{"num_attention_heads": 4, "intermediate_size": 640, "attn_scale": 0.177, "parallel_block": false, "init_std_qkv": 0.0253, "optimizer": "muon_variant", "learning_rate": 0.00647, "decay_shape": "pow", "final_lr_fraction": 0.0, "max_steps": 13199}
MLP neurons of a small language model. Each row is named by its layer, matrix (down: output weights) and neuron, and shows model dimensions 0-159. Each number is 500 + 50 x the weight over its row's rms, rounded and kept within 0 to 999. Numbers have three digits each.
After each neuron's rows, "raises" lists the tokens whose logits its output raises most directly, leaving later layers aside.

L3.down176:459449417552442540495440537425555527586495485482529487545487512459485426442508499489489555543532451473521463557491580503509480484428498621551467472463551442472482519610519452557578538483597446557451575505467463479482527577585473474582547569555475415505481401587425526537562478559442523460604556509482508464520456452476478510481556581600485519324486526465485427483519492427492521538458573528471413497451447542487452522444460483426557509425524428533510406520492507509573523528478472
raises: "\"\n", "\n", "\n\n", ")\n", "\":"

L4.down365:443569421573479532487446525432514461597483525483420515529461519551409582458519409547485472454529532621496498584498587570494499457450558540514488424502515527464536444552478488519534523421452452476431510499480497446480534578487580474454393532484492520479522529503519494492553478498538489526529439469519489481567501491455500475426468553447505603432410405513508402504552549422485411533639565526443454551590439535503545467527475538456491572538362530592409546502499479522524459465552527
raises: ";\n", "\"\n", "\".\n\n", ".\"\n\n", ";\n\n"

L6.down28:440547455535446460602359587509549444425597454504391459485430456523487503461461513535448499509536470578438488499479477392507505548498548600532501396394420441526509551473574505466527601503581558514394464546597564564402400504550516526437451518493446505482465440590465510547521473557483542492499395454514506470542467498503493506486543527491478542596419511499499514483493518485555498567536459512491484590525478551506524490559428502462492573471455507467476514479551533515510519450510620
raises: " ===\n", " ===\n\n", " |\n", ".", "===\n"

L8.down129:578474463461464530568535585470471478485499482465425442567462522532507501494535472475603512575477538444412525475462473450495555514455521467435522490420518496608528616513485546544443518395568509462404512508493526507426497499522515591480510556586551541477511481436407534452593425567521432480560460498500410447536502439498494565518501419429525605490475580393465578517496604550584492480583552528459476545493451497468558449501506501489463534436507497501447533488562455473387486449610521
raises: ".\"\n\n", " ever", "\".\n\n", "\".", ".\""

L8.down315:421490461523507397472634515588508493556489501448550511525530483473473486547405466501532545478544413517505509532515592501413509564518507511489410450492510443579491544510379471508509543524494565553410518465516564446393469566434486525468583450541458507564510553437502422517505571520565461599537505487441475463473512478519576592490546439497519531491511512463515483542513448482459597490384484552540478387544550556502508519589471423499477483424538485540547408486569505405587470404468485
raises: " had", " must", "'ll", " would", " has"

L10.down490:481434497582459540462582478531544492485474488454496458464612374460571514518464505495494519454510469505475508474483513467485503529467549486531518433479514486492496434519530497567499505476561499477432488511486542555466515447543482604452510469404468517591456527540446478482549429499461509411536537542559566493580478543476545460328538555592357493482482479499495490474454474511435570563457539539579556498589510564469550525599401527467446551469570415563512373553492485550600477474541587
raises: " were", " had", " |", " was", " are"

L6.down454:541491481476548534488465618462515518545455496599478467500433518495506505606562471470478445571523503479464468424483506610577499486546536483487563529488502457493525437474527509627504467445485534541487522512441426502478462588525530516453495482554503518535546381486509528433458546532486540526563477553500487587531547544555600625501547480551483417504505633553496554453558563413460410441473393481427507505495463467463547492416529542507551516456448525474479453436472389492443395424462416
raises: ")", ")\n", ")\n\n", ").\n", "),"

L10.down290:479486516468431432477523623440484460504534470370477514533484425399581440498495498500561462484513544482586496527544484540453571474418556540576548400533559566517489459523549402535453495434496470536452466598452535549505425497501480496504522400496479496479505466482534538560512618503579512554494545502503484534428482516554456501427581594461417530562528402461470387582497609509452442499505454461491472545499530513562555530440577578511513457504417512530490367499492523487506479530478453
raises: "s", "y", "ry", "n", "ed"

L10.down623:413459513528480556503552467577545493485488437463576493522479377480482496531479613511529483515473483480487471528567546522489490474563449493525543566528542412444485452465421431566491505496571409552525446387488539488455504493540489430558453455545443530502398536472501494519566477503544502467565483546500461483434529541464555528473601609539505443514507526450508534448481474507420553470626388545581548388561555486491572548596407490470436424481503455522533502534608469531556494488389488
raises: " were", " are", " indicates", " occurred", " went"

L10.down84:538555554565526549574484547534539450528471460486501489404497497505526488486476503491597497481487551503463535497444532372592432524441535530519490455519594558407553507443473510436499554448483512494510439439470526476501489377612470501473572493458540550542490447539476527557522468460493480400439540507569458608568499483510482518546567358413539525520532495481535548560438471524518499522451622458619506530489442568483515433364433522582492516451476475437538399480490518525484463452562482
raises: " and", ";", "at", " or", " ("

L3.down278:519442398483515499461411507449459479388468539531407496492536507499515454569505480546504564579516478539508574409517436507470569441610518558598536473449577465536499511566537491556485523509507423530435489515578431493486480403541515393533516486541516547430478454550486465480552435503483539436538510558475351585448482509462508537566520611417481526480532486500488420460529464473419482574475484548472546559507416565486596491500426551557557479449516558504542514539563458422592482467448481
raises: "er", "s", "o", "y", "."

L10.down196:477512525513487513562497499448559513440500441515559546498502493556554483483501443422468456451555589512461515495475461524511489511492454494549443493510446531469570501443450433477481489499568524475486599428526364472530440557501452401531554651492379448512398514490483542477441528478472509444498509354550531457441496508568447536498482456584511467520566431451501595523492548505490621517527358493461516589644517531503438480522533524510515501485581562535521585491492545446482477479586527
raises: " of", " with", " as", " when", " =\n\n"

L11.down276:471426445437478452484486536469433514543513548539451461493560539487516553461514442465556572374473502610462558387480545530655448488473471547483453391484531519587517517478562485543533592449435469525501558589401540553535420516550474583486487563507492464431487527598560569536429535435425520562541493510461467537527441551527538559593572518507515496546393490412564439534425479516499483434433482447483519591460489528520512413457468527440487514471542507506523476466519482522523448476511465
raises: " |\n", "\n", " |\n\n", "\n\n", "-"

L6.down450:508506462568487389468493466523451468465470581507551511479471496549565556428500480619496541512465507541392531487460556532639439469516539566486416510443576506527445604485470453575485530394481573527448575519554529526496486533500504489436460423540497487566592452476498452492506489499472506488450514578451433447462610506457531481448411399516505642509489562424536518455518510572472445562505503499516516477522493491466629400460522495447493543526508522544426454506511402514487530403556502
raises: ".", " |\n", ".\n", " |", "iv"

L4.down44:576498488454503464458459565536444491541514476554547610467437491437504425435483460475510575543483493429478427571507477554505505524543593485485578503542617539473513507476435482540578508566491454538492564517439509570498454535572379487504445476445523485513489550461388444462513451475569559546539498478521498521580619589459499548474517416465569448442443467467408429410587463529487484524509532574513494565425469526469484562522547508430477419442538487485432531544491492441601461436593552
raises: "ue", "ued", "\",", "\".\n\n", "\"."

L7.down521:442461429423499442532545512460601450565492498473499589411501511522464539534526341485473558489530540528546485415416516537490467490532522618549510423467449485484418549555491484498433591409588519475479405444566503563523517554462433467480574476616464434494468467570532529508455595510470500521547497508518540523547537587502517514375447497607588513555539430571561480464436522535486475508506475501484520495523444485491553491464552506563491510458540417508467430483495499404502432444449458
raises: ")", "]", " =\n\n", ")\n", " ==\n"

L10.down393:498567499484532420515592553452597425549464421562492562454531525511450587577552375506438530485497515522501536560482435551543470559486537495475520429445459516488536453538471445427503530554544506490523558405458535518512502439494561528524520495417452473471502442513494585408504556482468502417524507513505444441553503536464412505301522390546521486520503446394544554516467492469528479553507555563489497538558499445497443532508458546600503521529417484526463585556454547488586525536454409
raises: " of", " =\n\n", ":", " (", "'"

L11.down172:527477465418416498604444531541563568401454515419496548509499490469595499564451505447479558482492581505436452500522485564481426550471503545503525551488489475429541388577561505500437533529498485470518507434578522480602528570495535526479534464482486613579499382556545453480536573540467481518514495453440389456574483541540378516566501510488574444449532524482583499482589541500527567455440483473502545655532498493518425435471480473475509490442536498516461504449522518446457470422418457
raises: " =\n\n", ")\n", ")\n\n", "hed", "\n"

L4.down12:523507497529504449455564590432454524511577441486431472515497480477498518439587379473500461502553563522459549546525546541508523416488483467527501534458587486500468519540559500475397528471585440417457499500532496435518452551544574624444455518491441458522499427495458528511520515594521442436520484438541502544494433481502521468525664460510520518432419577430531438544646536501431499516529604455501443509432507560488467458507549491494535612425514514425461568426508421499491506578528490
raises: "'\n\n", "\".\n\n", "====\n\n", "===\n\n", "\"\n"

L6.down479:555557483602513553581476596507501416461548457577440456542540501445541477632508431467505478434590455474512537475481513584489495509463516485452513429470470480525593481452565463548528516461513503454427475535499573475399463507460515533495471539503495534413502467462469486527532559480427562442491523433527470488547483507526467548445543451494621458439483516422486463421623594383432446598547508544545403550510487468492486451556441498497494513510449529443579527364458537528529518442515574
raises: "\".\n\n", ".\"\n\n", "\".", "\",", "'\n\n"

L5.down358:523414405562457511486459556530444481525515414490588455539557514436432555508453472485537465517589436547570491421479473521508551412523471449619555517482573454478523592510423490596497473444545512457408590481441523474459453566493496508470501451492549509494590535561584484521474492491516519486481437412546474464488551526503523615544598481479507533435447407549490552396458565524411460518505391560528421583477452530561569506459489508544543516484535569535498533475449446503473514527402469
raises: "\".", "\"\n", "\".\n\n", "\",", "\":"

L6.down617:526472515462481513459484550466542493560485450552428503506419518441540522526546501497584522481498563474502418464455455461517503518461520548562395446453545454553562545539539379524547573449553515467563569526578521432397391483514576584428520446420450536485480577542438463528479531442519505493559470491593431515513474434473511467435594444564478545476404542519597521511544592475453522574544498514557573508418445502522477450631494516454390519473488465463523437436521520512563523426503504
raises: " ===\n", " |", "===\n", " and", " ===\n\n"

L10.down349:484469451583436513488463564424548481450533505605543428493446504409488544470586479486457542597443567543435524508437463526408576502454478507482436393480494534583527486439569444402471486586545558528442594470549477539479484446550485629483512481476434421502515459580583498498588451491547530494533518500564441475563591467484516540517521535456515500479466477502526404473501465549459470514464524448536435371505551529453556524469601525489512452573486524373507577523522478539483502540472540
raises: "\".", ".", ".\"", "\".\n\n", ")."

L7.down104:474498454604495499547566527582398368501440458543410546506571572519497543468553452443488551564603465552472511469476437512525471492453432548515485515478569469494466450566547426473457484499497569565435430467554508573480381499580442529521542417481447405548499425535529601502531538491395467460501531510515472488562484529594504545504530448568547416552441497557487569536480493505511491493534432522490468595476454524515543548498560585532527525484473512475424461463451488405493496418401449
raises: " of", "\n\n", " (", "\n", ")"

L7.down411:497519467545490436462474456569505445458459492576558528415518423475450458576529536432414463566487583546393506485428581419474499411536514531387597516540463477464482507451549519473533467495429559565480510459495508442511503526486520498580525442450377527500408411448478469536530475549479539477503562539489598591541522529564584599532482524591499478506457514558477548499582467513533503422390482503523487469380444515524488465498495485521545518559407481526442546498561507444416550552532559
raises: "ately", "ably", " sq", "ely", " why"

L11.down300:509571502616430531619464436547423567526409529485489480495530514482441545534543540533504438534537481514535551467471591512450509444472509526442481511488578538482509502548465541471468476421526483486480503450473461547535511553441575493460430497468496493568495497497477494397505432498487489470456553427652498513478571476457527442665456441400525580416589530492525475543477548454481435521541481530546480531465486513528452450501520565666484461495465540392510571450505455470486446456577417
raises: "\n", "\"\n", ".\n", " information", ";\n"

L10.down183:515526525395388501474552534533555482486462542449572591438561459417493462539546480468541428558513436541461518501463431443428508593488563530511584482519460514415422663476535430583609556444482497507482501501441402539546517457425482526506452555501577532444468474522457539467484546551512403519504518512553589546370517575501558519490487480507521462543540518513441426465470529501497431608542491506563475558501458515522473478533500499548469572535461509433457434481484474496488474476390584
raises: " Total", "ical", "ory", "em", "able"